config = dict(
    hidden_act='swiglu',
    rope_theta=13500.0,
    bias='none',
    lr_mult_up=0.968,
    beta1=0.95,
    schedule='wsd',
    decay_shape='pow',
    doc_mask=True,
)
MLP neurons of a small language model. Each row is named by its layer, matrix (gate and up: input weights) and neuron, and shows model dimensions 0-63. Each number is 200 + 40 x the weight over its row's rms, rounded and kept within 0 to 999. A neuron's up and down rows have the sign that makes its largest values positive.
After each neuron's rows, "fires after" lists the tokens most often just before its 100 highest values on Wikipedia text that the model never trained on; "fires on" lists the tokens most often at its 100 highest values on Wikipedia text that the model never trained on.

L9.gate117,188,198,150,232,230,219,225,223,304,153,285,225,271,228,209,213,217,282,191,260,188,163,287,230,187,201,227,226,159,155,217,204,243,234,169,162,212,128,195,195,209,172,173,167,225,202,215,286,189,208,143,242,144,125,157,179,249,208,196,256,160,214,211,224
L9.up117,152,200,213,185,220,253,236,127,234,158,199,274,246,196,236,168,203,242,148,277,192,230,260,217,234,222,175,237,208,129,148,217,212,262,208,205,186,163,246,200,248,163,233,207,175,216,211,233,188,203,197,187,166,153,218,94,201,212,178,249,154,204,140,215
fires after: " l", " ", " L", "°N", " a"
fires on: "an", "a", "um", " |", "ia"

L2.gate495,175,210,146,190,164,126,242,220,259,124,174,189,204,236,214,203,190,161,214,251,239,193,198,207,183,143,170,178,175,241,248,206,255,192,212,241,165,250,173,254,244,139,147,248,217,213,194,162,121,147,168,188,216,256,208,211,204,174,92,244,226,225,166,209
L2.up495,192,222,234,207,221,160,231,175,254,218,214,259,120,234,215,192,202,189,222,197,139,148,167,235,135,205,189,189,182,250,164,243,270,158,236,182,239,195,278,229,198,171,180,235,230,203,191,154,329,215,224,145,214,139,209,223,231,177,178,216,180,212,199,218
fires after: "\n"
fires on: "\n", " life", " November", " December", " August"

L2.gate400,163,143,141,165,229,223,138,188,222,242,237,197,146,249,214,251,159,140,266,254,175,223,138,196,276,154,160,248,110,265,158,227,209,187,279,234,297,241,239,266,279,143,237,186,227,215,163,236,200,196,186,211,271,162,283,205,190,181,209,251,282,134,213,162
L2.up400,192,233,198,196,195,144,225,178,211,213,257,169,253,120,231,207,178,152,195,130,216,216,233,277,226,234,179,180,257,153,177,257,217,296,231,190,145,154,181,205,225,177,194,209,202,202,224,150,175,156,202,212,192,268,214,229,247,153,257,173,209,226,196,217
fires after: "\n", "R", "Th"
fires on: "-", "(", "al", "ight", "out", "age"

L3.gate635,221,163,140,179,206,140,205,203,245,182,188,171,177,195,195,123,225,149,217,206,181,225,220,244,254,182,216,268,157,232,244,185,168,206,236,258,219,176,197,266,179,152,166,197,226,251,198,192,165,217,148,209,268,133,185,164,246,167,159,296,247,220,213,167
L3.up635,187,189,195,243,186,202,182,139,222,195,164,235,222,325,200,185,215,189,258,173,205,236,288,189,207,193,156,274,187,258,163,117,177,154,236,205,278,189,257,194,299,150,226,156,201,209,216,183,237,266,161,188,196,131,242,245,181,217,232,206,186,227,213,207
fires after: "\n", "==", "s."
fires on: "\n", " It", " July", " History", "==History=="

L3.gate172,230,213,166,189,231,145,295,149,271,124,189,227,159,173,219,172,171,175,170,194,137,172,232,217,265,174,250,205,207,249,173,179,179,213,177,200,206,235,197,206,177,181,201,266,218,248,153,158,255,261,213,196,179,171,192,215,183,196,207,198,155,204,151,235
L3.up172,217,229,117,142,259,160,166,196,174,212,204,201,204,183,229,202,210,203,231,248,157,138,192,249,195,140,163,215,188,202,183,209,259,158,235,183,135,270,173,233,210,197,239,250,190,201,254,264,235,189,180,217,231,158,298,168,190,241,145,168,247,177,180,238
fires after: "\n", "."
fires on: "\n", " There", " After"

L2.gate364,222,219,127,251,164,234,255,186,224,203,222,237,149,211,180,188,245,197,244,218,139,200,196,202,209,203,154,222,135,230,184,188,199,174,260,262,221,210,256,188,248,205,206,263,231,246,222,249,205,128,178,158,249,176,294,172,255,232,155,256,234,189,136,182
L2.up364,219,294,264,230,99,259,206,239,154,177,183,277,212,199,168,223,233,219,191,258,252,294,216,193,100,258,233,165,215,219,203,221,170,227,238,181,172,176,185,210,133,136,207,230,198,195,212,201,186,233,266,197,153,245,105,203,299,234,213,147,169,183,233,186
fires after: "\n"
fires on: "\n"

L14.gate134,230,196,200,240,175,180,193,233,284,223,292,157,212,293,248,228,167,146,165,205,188,148,225,197,107,240,190,240,268,172,177,191,208,232,178,158,271,168,261,174,190,212,194,253,157,202,177,204,116,168,160,192,182,195,245,278,218,152,158,179,217,266,169,217
L14.up134,206,207,223,191,219,164,214,179,257,196,294,214,232,265,251,198,148,150,157,176,198,113,209,184,128,197,150,204,222,180,121,209,198,224,181,205,229,197,220,171,210,198,192,161,139,162,170,220,151,149,222,200,172,236,207,205,243,190,165,157,169,251,219,249
fires after: "\n"
fires on: "\n"

L14.gate243,238,230,199,218,271,181,203,208,257,189,249,183,230,200,183,250,163,103,197,151,155,150,207,180,248,247,213,210,241,242,175,232,273,279,198,163,249,211,229,206,177,171,186,229,52,172,183,185,222,223,181,150,166,203,225,285,145,289,225,234,231,225,238,207
L14.up243,238,230,187,118,232,182,194,182,167,151,199,178,219,149,193,238,202,246,245,171,225,209,144,212,233,127,219,173,153,188,227,171,180,194,253,179,101,240,241,214,163,147,211,128,192,167,262,232,197,270,201,229,219,229,140,219,217,204,159,125,210,213,298,157
fires after: " |", " his"
fires on: " ", " nomination"

L3.gate388,184,192,211,151,196,176,180,199,249,198,282,227,139,222,210,116,185,137,273,229,103,239,174,238,185,218,157,229,248,168,204,171,225,173,278,191,201,137,203,200,204,151,226,262,236,217,194,233,290,224,196,227,249,138,255,171,172,179,193,112,218,208,138,215
L3.up388,251,206,153,172,231,211,198,194,197,206,306,186,169,143,171,272,184,222,198,184,125,167,191,229,229,239,238,195,153,201,209,215,261,226,250,209,234,260,180,264,190,166,240,202,169,214,190,183,196,234,178,185,187,157,209,160,208,175,152,184,213,185,165,154
fires after: "\n"
fires on: "\n", "-"

L2.gate597,172,214,89,149,173,150,273,138,179,184,157,242,145,272,187,201,203,219,215,215,214,152,189,244,205,183,177,219,140,195,161,210,196,123,225,226,222,254,144,159,201,190,228,279,236,244,311,222,187,126,202,173,233,135,227,177,205,153,169,281,258,148,283,90
L2.up597,232,147,203,125,261,201,135,182,192,200,300,212,204,263,143,183,186,150,218,149,216,179,228,268,220,114,188,313,195,224,158,138,259,232,202,198,241,200,211,250,221,181,199,249,99,168,214,169,49,196,238,275,219,243,232,209,224,228,231,197,259,157,160,218
fires after: "\n"
fires on: "\n", " |", " °F", " storm", " November", "==Demographics=="

L7.gate326,236,182,132,305,218,220,236,216,235,176,248,143,194,170,123,263,232,231,178,194,158,169,249,241,166,211,183,180,191,250,232,190,179,206,176,270,188,223,159,265,170,160,201,219,286,112,224,212,198,217,181,202,177,179,151,225,223,218,165,217,133,231,173,210
L7.up326,183,161,177,191,213,185,241,180,271,157,268,199,189,208,179,208,223,136,245,206,188,241,240,201,168,235,137,188,229,247,219,189,216,181,250,240,228,240,238,179,146,186,208,304,224,160,226,192,204,264,146,175,216,177,246,191,142,185,203,206,123,216,129,184
fires after: " |", " the", " The"
fires on: "\n", " first", " only", " best", "all"

L19.gate455,233,207,239,193,221,154,261,155,127,180,191,224,204,107,220,233,139,284,178,205,210,174,195,271,206,125,205,184,194,229,188,180,187,131,201,196,229,204,245,212,186,167,188,215,206,153,247,194,228,188,251,174,172,169,254,209,190,217,177,278,300,117,199,192
L19.up455,124,72,175,179,111,227,200,213,217,279,168,205,136,209,110,227,177,200,234,211,219,230,264,153,218,185,219,200,241,192,213,180,175,204,253,215,199,179,152,217,188,137,152,168,228,270,216,179,191,215,194,172,187,169,207,109,155,221,236,201,201,200,195,156
fires after: "\n", " 2", " 1"
fires on: "|", " |", " de"

L11.gate1,222,225,199,260,209,179,281,295,143,219,241,207,203,192,184,125,218,205,173,196,174,171,208,162,81,204,159,200,178,285,219,207,172,222,146,185,133,204,155,207,187,195,227,209,264,177,199,187,137,180,204,162,234,279,214,259,224,194,200,162,217,252,206,254
L11.up1,251,197,256,214,146,233,195,216,168,213,205,255,162,219,219,222,139,230,298,195,172,188,242,193,192,229,174,245,232,194,201,252,218,222,212,123,219,226,263,239,209,166,186,178,217,214,281,190,180,218,219,125,172,134,192,155,215,162,138,160,234,216,206,189
fires after: "\n", "_", "/", " '", " (with"
fires on: "D", "d", " (D", " (T", "F", "S"

L9.gate573,269,229,170,199,270,161,145,214,263,191,256,196,194,268,221,250,197,145,159,140,196,144,191,168,141,241,135,155,221,177,156,277,180,264,166,209,241,185,253,152,155,192,230,218,209,172,228,182,130,144,221,170,167,199,272,289,151,144,175,185,230,235,152,272
L9.up573,263,227,199,183,260,157,155,168,266,185,294,174,188,249,255,254,192,150,148,160,177,139,212,176,136,261,122,174,230,150,146,272,176,254,166,208,247,190,239,160,177,195,255,241,179,178,205,178,134,131,198,171,146,212,258,261,151,149,163,154,218,250,153,252
fires after: "\n", "=="
fires on: "\n"

L7.gate74,223,134,51,225,159,217,163,227,247,162,242,177,216,319,236,172,225,242,252,229,153,142,205,250,162,223,213,203,181,279,217,262,229,164,243,127,221,174,191,133,193,182,244,198,299,236,225,250,71,192,148,180,144,138,201,174,167,188,220,265,223,169,152,155
L7.up74,273,218,178,232,259,224,202,194,193,172,195,140,178,201,200,182,153,231,210,155,152,210,204,178,121,229,213,132,247,222,214,277,230,177,279,155,245,208,213,156,178,229,243,235,227,178,276,258,245,216,140,153,173,199,239,283,207,201,203,252,141,145,211,225
fires after: "\n", " dis"
fires on: "\n", "ell"

L4.gate430,149,157,111,204,161,207,183,194,278,156,192,223,155,289,180,152,210,171,233,154,231,119,190,221,207,228,223,175,163,207,219,197,223,195,261,140,197,206,235,213,161,192,190,261,258,191,232,208,131,224,199,252,165,139,220,177,222,143,179,281,226,180,194,156
L4.up430,183,211,198,169,238,221,126,124,260,201,106,176,184,231,173,130,160,138,150,122,182,270,245,172,235,300,231,218,200,158,215,178,188,210,250,226,229,118,177,151,284,208,244,148,205,196,194,205,166,244,164,195,212,185,234,275,171,216,135,218,155,144,136,242
fires after: "\n"
fires on: "\n", ".", "ire", "s."

L7.gate377,235,213,153,272,209,184,235,188,159,205,157,258,132,238,174,236,239,200,205,202,177,180,161,211,192,211,223,195,186,249,231,243,216,223,221,167,276,164,173,209,197,137,190,218,176,180,272,186,188,254,198,192,177,169,151,150,149,132,188,262,196,210,214,112
L7.up377,199,193,198,250,110,138,210,206,200,210,180,296,174,212,162,186,163,218,251,244,185,212,171,170,212,296,259,193,179,164,214,199,266,213,197,195,267,191,183,172,223,103,243,182,196,198,251,266,216,175,208,208,135,197,135,229,183,164,171,231,133,92,156,145
fires after: "\n", "-", "C)"
fires on: "-", " |", "\n", "|"

L7.gate531,200,247,247,217,248,195,213,228,182,164,151,124,234,172,239,182,146,196,198,126,247,208,156,220,251,246,230,221,230,189,234,234,201,211,171,194,236,124,178,170,191,197,179,152,204,145,229,225,210,245,184,226,184,157,138,241,201,175,180,251,216,198,198,252
L7.up531,189,247,202,143,245,265,209,224,225,272,204,143,188,165,150,171,211,145,146,207,197,253,197,154,253,243,179,168,187,232,186,192,226,183,262,209,222,202,168,189,241,229,179,237,197,185,225,177,203,186,254,192,240,187,163,199,195,241,234,188,228,157,203,181
fires after: " 3", " 2", " 4", " 1", " 7"
fires on: " |"

L4.gate220,302,207,120,247,237,295,240,275,251,185,210,232,205,286,236,145,232,185,274,181,158,176,141,277,179,213,169,183,172,251,233,169,225,163,162,117,221,220,154,218,225,199,219,198,242,125,282,183,204,203,147,146,167,148,210,208,132,170,200,271,262,203,239,199
L4.up220,216,182,187,294,204,280,255,235,234,147,189,277,225,232,209,108,205,235,222,141,85,218,264,298,170,201,137,216,184,178,188,179,175,174,209,165,239,215,164,234,226,186,227,217,204,244,242,209,201,201,104,154,121,156,255,204,182,198,129,192,138,197,204,187
fires after: "\n", "-", "==C"
fires on: "\n", " he", "ritical", " Website:"

L2.gate493,216,223,138,164,191,196,228,164,171,204,241,205,147,145,268,235,193,176,232,157,106,166,181,226,186,221,103,198,167,162,256,203,204,152,250,239,202,176,213,224,270,197,186,256,193,213,173,244,217,199,126,169,284,196,230,169,259,152,167,182,258,181,138,204
L2.up493,255,160,192,211,156,226,199,141,190,135,255,252,198,209,159,268,194,266,283,231,192,275,220,176,244,274,133,153,209,177,183,225,243,141,210,180,215,146,143,156,223,191,184,189,145,173,156,97,225,157,184,237,239,173,246,285,235,199,160,244,198,238,184,230
fires after: "\n", "R"
fires on: "C", "D", "P", "S", " Pa", "V"

L9.gate373,251,206,167,200,211,144,202,192,206,219,263,193,212,237,239,264,227,173,124,137,137,129,237,213,187,181,186,226,209,156,177,223,182,277,203,135,206,132,188,225,183,215,189,248,277,172,188,209,211,150,205,169,185,178,226,209,149,126,180,151,217,251,205,239
L9.up373,221,197,223,174,203,158,222,165,230,248,243,158,235,245,262,184,204,164,83,188,135,129,258,175,126,219,140,198,252,129,153,252,221,239,225,208,243,164,208,200,196,190,155,250,238,182,162,183,196,128,172,159,169,198,236,265,180,163,148,156,220,254,137,199
fires after: "\n", "."
fires on: " This", "|", "\n", "This", " now"

L4.gate414,152,173,155,262,169,246,266,262,127,161,186,191,242,218,170,225,328,207,189,203,216,113,237,233,177,229,178,115,173,246,201,175,189,195,198,233,208,211,140,134,230,152,247,179,207,230,220,222,182,219,212,213,223,203,190,216,127,207,251,248,195,211,199,167
L4.up414,218,136,170,199,240,201,217,175,281,102,244,191,233,261,229,221,247,223,229,258,179,216,220,245,204,162,158,213,184,209,218,249,180,180,237,146,229,245,245,258,229,195,181,223,161,259,217,213,178,229,166,217,240,199,184,227,198,187,176,193,258,207,174,134
fires after: "\n", " t"
fires on: "\n", "u", "att"

L10.gate330,224,227,220,149,234,170,200,209,283,175,268,229,184,289,208,206,189,125,158,119,128,144,233,220,244,254,272,185,106,205,255,223,174,130,203,195,281,106,165,217,199,208,174,241,161,184,154,77,87,178,127,223,219,166,195,204,226,191,252,243,232,211,164,214
L10.up330,186,260,182,211,256,195,188,163,195,171,129,208,211,243,131,191,175,198,212,202,159,225,177,120,209,173,178,240,217,193,257,178,180,211,144,286,207,168,184,291,173,230,263,223,165,186,133,140,163,193,274,200,219,239,196,184,203,164,253,162,134,195,234,223
fires after: " |", " "
fires on: " |", " ", "it", "38"

L9.gate64,168,121,191,203,242,191,228,225,222,155,178,156,240,243,234,148,196,167,215,188,218,181,233,250,223,184,260,202,216,147,186,157,249,189,115,176,224,158,202,173,157,192,218,97,190,123,185,207,193,214,176,170,197,161,165,228,198,254,217,279,193,174,233,225
L9.up64,128,136,263,147,282,203,185,203,151,153,174,152,204,226,184,167,201,157,220,258,225,269,185,173,208,197,251,212,220,114,164,155,260,197,136,203,190,200,147,149,213,184,177,178,219,176,116,232,243,188,166,144,196,223,216,178,158,225,149,227,213,189,200,163
fires after: "\n", " ", " Team", "G"
fires on: "|", " |"

L8.gate116,284,194,166,255,178,174,212,131,126,198,289,187,196,209,226,191,240,188,247,203,191,182,107,208,208,219,250,160,205,223,232,201,210,239,279,187,243,201,190,222,203,252,157,214,136,126,235,206,207,241,185,122,187,141,190,282,119,170,183,265,247,239,135,235
L8.up116,194,246,233,241,163,138,193,147,212,175,239,190,150,204,236,162,171,223,169,246,170,210,182,169,217,187,224,200,243,173,187,251,228,235,182,208,257,210,252,102,200,158,182,208,104,218,184,222,253,188,195,130,161,184,212,204,114,193,171,234,305,223,176,191
fires after: "\n", "=="
fires on: "==C", "==P", "—", "==S", "===C", "==R"

L7.gate40,205,202,236,198,185,172,188,296,217,196,175,277,254,181,122,153,229,206,224,219,227,261,192,237,199,261,242,163,245,190,213,158,218,133,152,158,181,166,201,203,231,219,242,235,189,159,171,193,185,248,231,141,203,183,146,245,131,269,197,229,216,147,194,218
L7.up40,159,194,172,209,224,196,200,240,217,235,275,161,197,269,211,319,168,149,216,138,233,220,142,236,193,260,234,279,198,274,184,191,249,179,196,180,256,173,181,190,200,102,215,249,208,176,256,224,146,172,216,214,170,195,156,159,161,94,159,203,214,153,190,172
fires after: "\n", " ", " W", " L"
fires on: "|", " |", "B"

L18.gate444,188,279,162,146,201,175,178,156,127,195,211,227,210,187,213,198,135,131,166,179,249,292,187,239,184,224,192,221,250,188,227,191,219,262,155,242,163,254,157,195,223,193,203,188,173,188,160,204,196,212,236,275,271,173,175,143,196,195,184,157,172,202,223,243
L18.up444,162,186,211,188,182,225,253,203,168,197,217,199,222,125,160,126,215,118,241,179,230,147,196,229,156,158,277,212,233,206,195,171,198,176,215,248,220,184,218,239,209,240,235,178,284,157,140,235,143,255,214,231,220,270,122,202,207,175,214,221,168,166,195,254
fires after: " |", " ", " Ret", ";", " 2", " 3"
fires on: " |", " Ret", " "

L2.gate144,190,221,183,243,176,121,231,199,242,180,203,196,237,208,219,186,216,192,224,207,199,163,219,241,207,191,158,183,245,166,214,230,156,195,248,254,176,208,188,151,269,211,190,284,185,245,179,241,180,152,150,204,253,215,259,251,181,207,209,242,241,211,186,187
L2.up144,214,211,236,235,181,299,238,218,236,133,229,224,118,235,190,242,219,213,184,230,204,197,180,171,153,256,263,205,151,249,202,199,199,210,238,227,145,192,157,211,166,176,203,235,212,212,193,252,182,294,214,204,241,242,168,218,139,209,226,215,172,133,239,188
fires after: "\n"
fires on: "\n"

L3.gate525,347,206,125,205,196,175,262,186,237,154,245,174,139,199,193,226,237,223,179,148,96,168,188,201,192,149,219,249,224,289,212,172,238,246,236,129,223,177,179,272,232,205,228,190,176,140,126,206,256,260,161,171,240,96,213,245,205,172,200,179,230,190,120,192
L3.up525,263,147,141,201,173,242,199,187,243,151,227,186,166,202,246,239,227,253,207,176,157,197,176,180,188,196,193,272,246,220,191,234,198,173,236,180,194,100,222,193,259,150,198,265,177,237,132,199,249,274,172,167,198,120,193,158,164,222,121,204,222,226,176,159
fires after: "\n", "-", ".", " |"
fires on: " H", "The", "-c", "H", "==D", " G"

L3.gate259,181,157,200,175,143,148,237,230,201,207,241,223,228,295,203,198,219,120,238,261,196,157,240,248,162,228,146,243,183,203,233,250,196,222,224,245,197,176,259,180,148,172,161,198,151,140,210,249,125,220,187,204,231,266,286,147,242,156,145,223,230,197,185,231
L3.up259,147,133,257,171,274,220,171,181,214,267,139,189,242,174,211,210,209,236,239,158,224,187,268,194,184,156,182,155,241,164,209,236,229,180,234,237,325,139,235,167,165,235,215,173,141,187,250,196,236,160,229,190,220,193,168,164,167,173,270,229,179,175,234,184
fires after: "\n", " footballer"
fires on: "\n", "tain"

L9.gate125,255,213,179,207,287,175,178,219,249,179,260,220,192,285,194,243,216,142,179,110,186,127,174,157,129,195,117,193,268,190,179,288,161,265,165,187,224,171,219,176,164,200,250,206,195,161,214,208,119,149,220,159,171,189,262,234,129,133,194,174,236,219,155,282
L9.up125,270,214,213,210,238,148,170,181,248,227,273,149,182,276,273,225,209,183,140,124,169,178,175,153,137,244,131,201,238,141,147,270,172,274,160,192,247,162,255,165,142,191,221,175,208,155,168,206,138,138,155,201,161,182,257,226,160,139,148,138,215,240,134,240
fires after: "\n"
fires on: "\n"

L5.gate475,186,196,161,133,212,206,233,193,216,154,256,255,177,205,118,169,221,154,254,175,137,192,158,158,193,200,250,212,186,268,241,201,267,181,249,110,188,244,297,292,200,162,189,145,217,170,257,251,208,262,275,207,206,202,244,218,231,185,169,224,228,187,232,284
L5.up475,189,140,160,104,188,204,196,172,233,207,267,262,201,214,200,216,238,174,272,205,216,229,161,222,233,196,200,196,200,262,189,173,294,137,240,152,204,222,229,165,236,125,206,238,184,192,256,185,204,210,193,162,203,239,275,159,145,212,199,168,200,141,163,216
fires after: " ", " 1", " 0", "4"
fires on: " |"

L9.gate584,214,193,190,174,366,214,115,237,181,243,238,145,170,290,226,277,234,170,281,240,170,199,218,157,184,258,188,133,176,162,194,170,218,232,217,151,308,237,189,178,193,167,186,236,177,190,191,208,185,164,151,192,196,202,220,239,191,209,223,162,147,180,226,274
L9.up584,190,211,168,73,283,237,153,213,245,180,177,188,171,216,228,207,262,177,246,219,141,221,190,127,236,236,181,177,183,231,167,182,203,161,255,230,222,242,213,149,193,235,220,255,273,165,217,222,216,162,204,134,154,215,243,237,158,201,155,186,226,132,178,229
fires after: "\n", " Year"
fires on: "|", " |"

L7.gate158,146,148,111,206,244,278,223,240,193,188,221,172,160,288,189,171,222,213,186,213,177,124,209,218,162,215,204,190,195,275,235,227,169,188,256,179,132,173,196,239,198,214,176,225,265,226,267,210,185,247,217,269,174,196,222,149,139,233,183,200,163,210,211,220
L7.up158,214,229,215,159,215,252,222,190,291,199,172,150,207,241,181,191,240,144,247,158,147,175,223,172,180,158,138,194,227,243,166,161,265,130,311,164,295,174,189,155,203,204,230,211,273,240,218,220,212,247,184,241,204,156,241,155,139,212,145,217,199,151,225,179
fires after: "\n", " |", " \""
fires on: "\n", "it"

L2.gate19,133,248,132,172,233,122,209,265,223,142,252,280,217,253,153,213,199,211,230,204,173,185,251,188,239,192,113,187,226,183,199,211,198,228,265,189,160,227,174,239,192,154,224,218,200,203,255,211,219,225,142,175,188,153,219,218,144,218,197,197,149,166,194,201
L2.up19,239,177,200,157,192,184,237,235,252,173,161,193,183,226,250,178,190,271,243,255,164,124,164,229,203,161,190,151,182,176,224,240,129,174,240,240,182,229,171,197,227,237,176,219,180,91,232,258,203,259,73,226,281,207,300,223,225,180,209,321,247,203,113,143
fires after: "\n", " N"
fires on: "\n", "iz", "===="

L14.gate493,212,275,278,245,245,168,212,133,206,185,319,201,251,220,246,206,194,198,212,200,210,136,240,166,214,241,173,210,211,207,146,198,131,214,163,154,229,142,164,194,227,185,193,230,187,147,215,188,165,218,204,169,83,170,189,237,164,142,195,187,239,231,184,184
L14.up493,205,249,253,239,201,187,125,222,246,182,287,199,252,227,167,203,247,159,160,191,184,168,214,187,176,187,201,202,188,122,151,239,227,228,227,247,208,147,211,203,247,176,257,203,170,283,165,211,209,114,189,236,189,192,205,127,182,170,216,108,186,183,179,200
fires after: "\n", "=="
fires on: "\n"

L14.gate140,215,306,189,117,252,153,157,308,152,225,266,185,189,249,178,233,181,163,246,164,228,223,211,205,174,201,159,221,167,182,233,239,196,264,162,204,179,165,201,226,214,241,224,244,183,193,225,206,161,111,188,253,152,206,207,202,203,243,225,241,211,209,213,199
L14.up140,164,243,183,230,109,183,290,229,169,202,242,242,145,215,195,239,246,143,212,213,238,167,127,240,100,179,210,213,159,172,225,255,203,268,144,228,146,219,144,173,232,183,219,225,216,212,226,252,202,152,183,202,244,222,244,187,174,131,170,263,241,231,302,184
fires after: " |", " a"
fires on: " ", " fac", "r"

L2.gate359,212,252,148,184,185,172,212,146,145,185,228,272,142,149,224,215,213,201,135,193,154,240,207,171,262,203,130,233,160,197,164,252,101,195,232,213,172,263,191,214,254,174,230,254,322,203,210,181,190,195,168,262,234,236,237,185,280,183,159,223,192,165,182,229
L2.up359,213,164,235,225,213,244,175,223,219,161,279,239,265,172,205,211,211,232,161,141,269,218,257,181,215,254,213,268,210,197,188,283,204,290,234,245,198,137,221,226,158,212,210,232,245,189,160,152,150,221,230,176,195,223,115,157,222,167,212,282,220,199,137,161
fires after: "\n", "R"
fires on: "B", "er", "D", "o"

L2.gate565,205,241,124,233,186,202,181,212,148,249,210,197,191,145,240,239,257,190,164,215,178,190,188,164,241,209,215,229,153,230,212,223,220,179,269,215,183,224,163,250,266,193,180,238,216,196,285,216,251,205,180,186,273,175,219,215,214,174,96,218,222,260,153,123
L2.up565,191,312,208,244,254,129,216,214,215,195,179,249,180,160,195,216,161,217,161,254,180,132,293,205,146,190,275,222,174,222,198,239,244,223,259,249,146,279,150,187,151,178,242,197,228,174,198,272,243,284,210,184,137,234,173,236,151,183,226,182,203,168,206,320
fires after: "\n"
fires on: "==C", "==S", "==P", "==D", "==M"

L3.gate173,250,203,122,163,240,137,221,120,185,209,247,240,261,261,121,200,152,148,249,204,122,144,232,237,274,175,123,197,199,212,177,171,233,159,250,179,241,197,216,209,207,161,191,254,175,156,238,213,121,221,228,172,212,213,237,199,169,137,187,232,265,170,131,163
L3.up173,230,209,172,231,182,206,157,199,222,159,207,239,221,247,134,234,202,209,218,175,170,160,192,174,222,197,179,219,186,137,151,263,232,157,197,213,157,239,232,185,149,165,166,238,198,248,289,159,168,207,255,221,142,189,288,249,233,158,240,189,210,149,142,168
fires after: "\n"
fires on: "\n", ";", " |"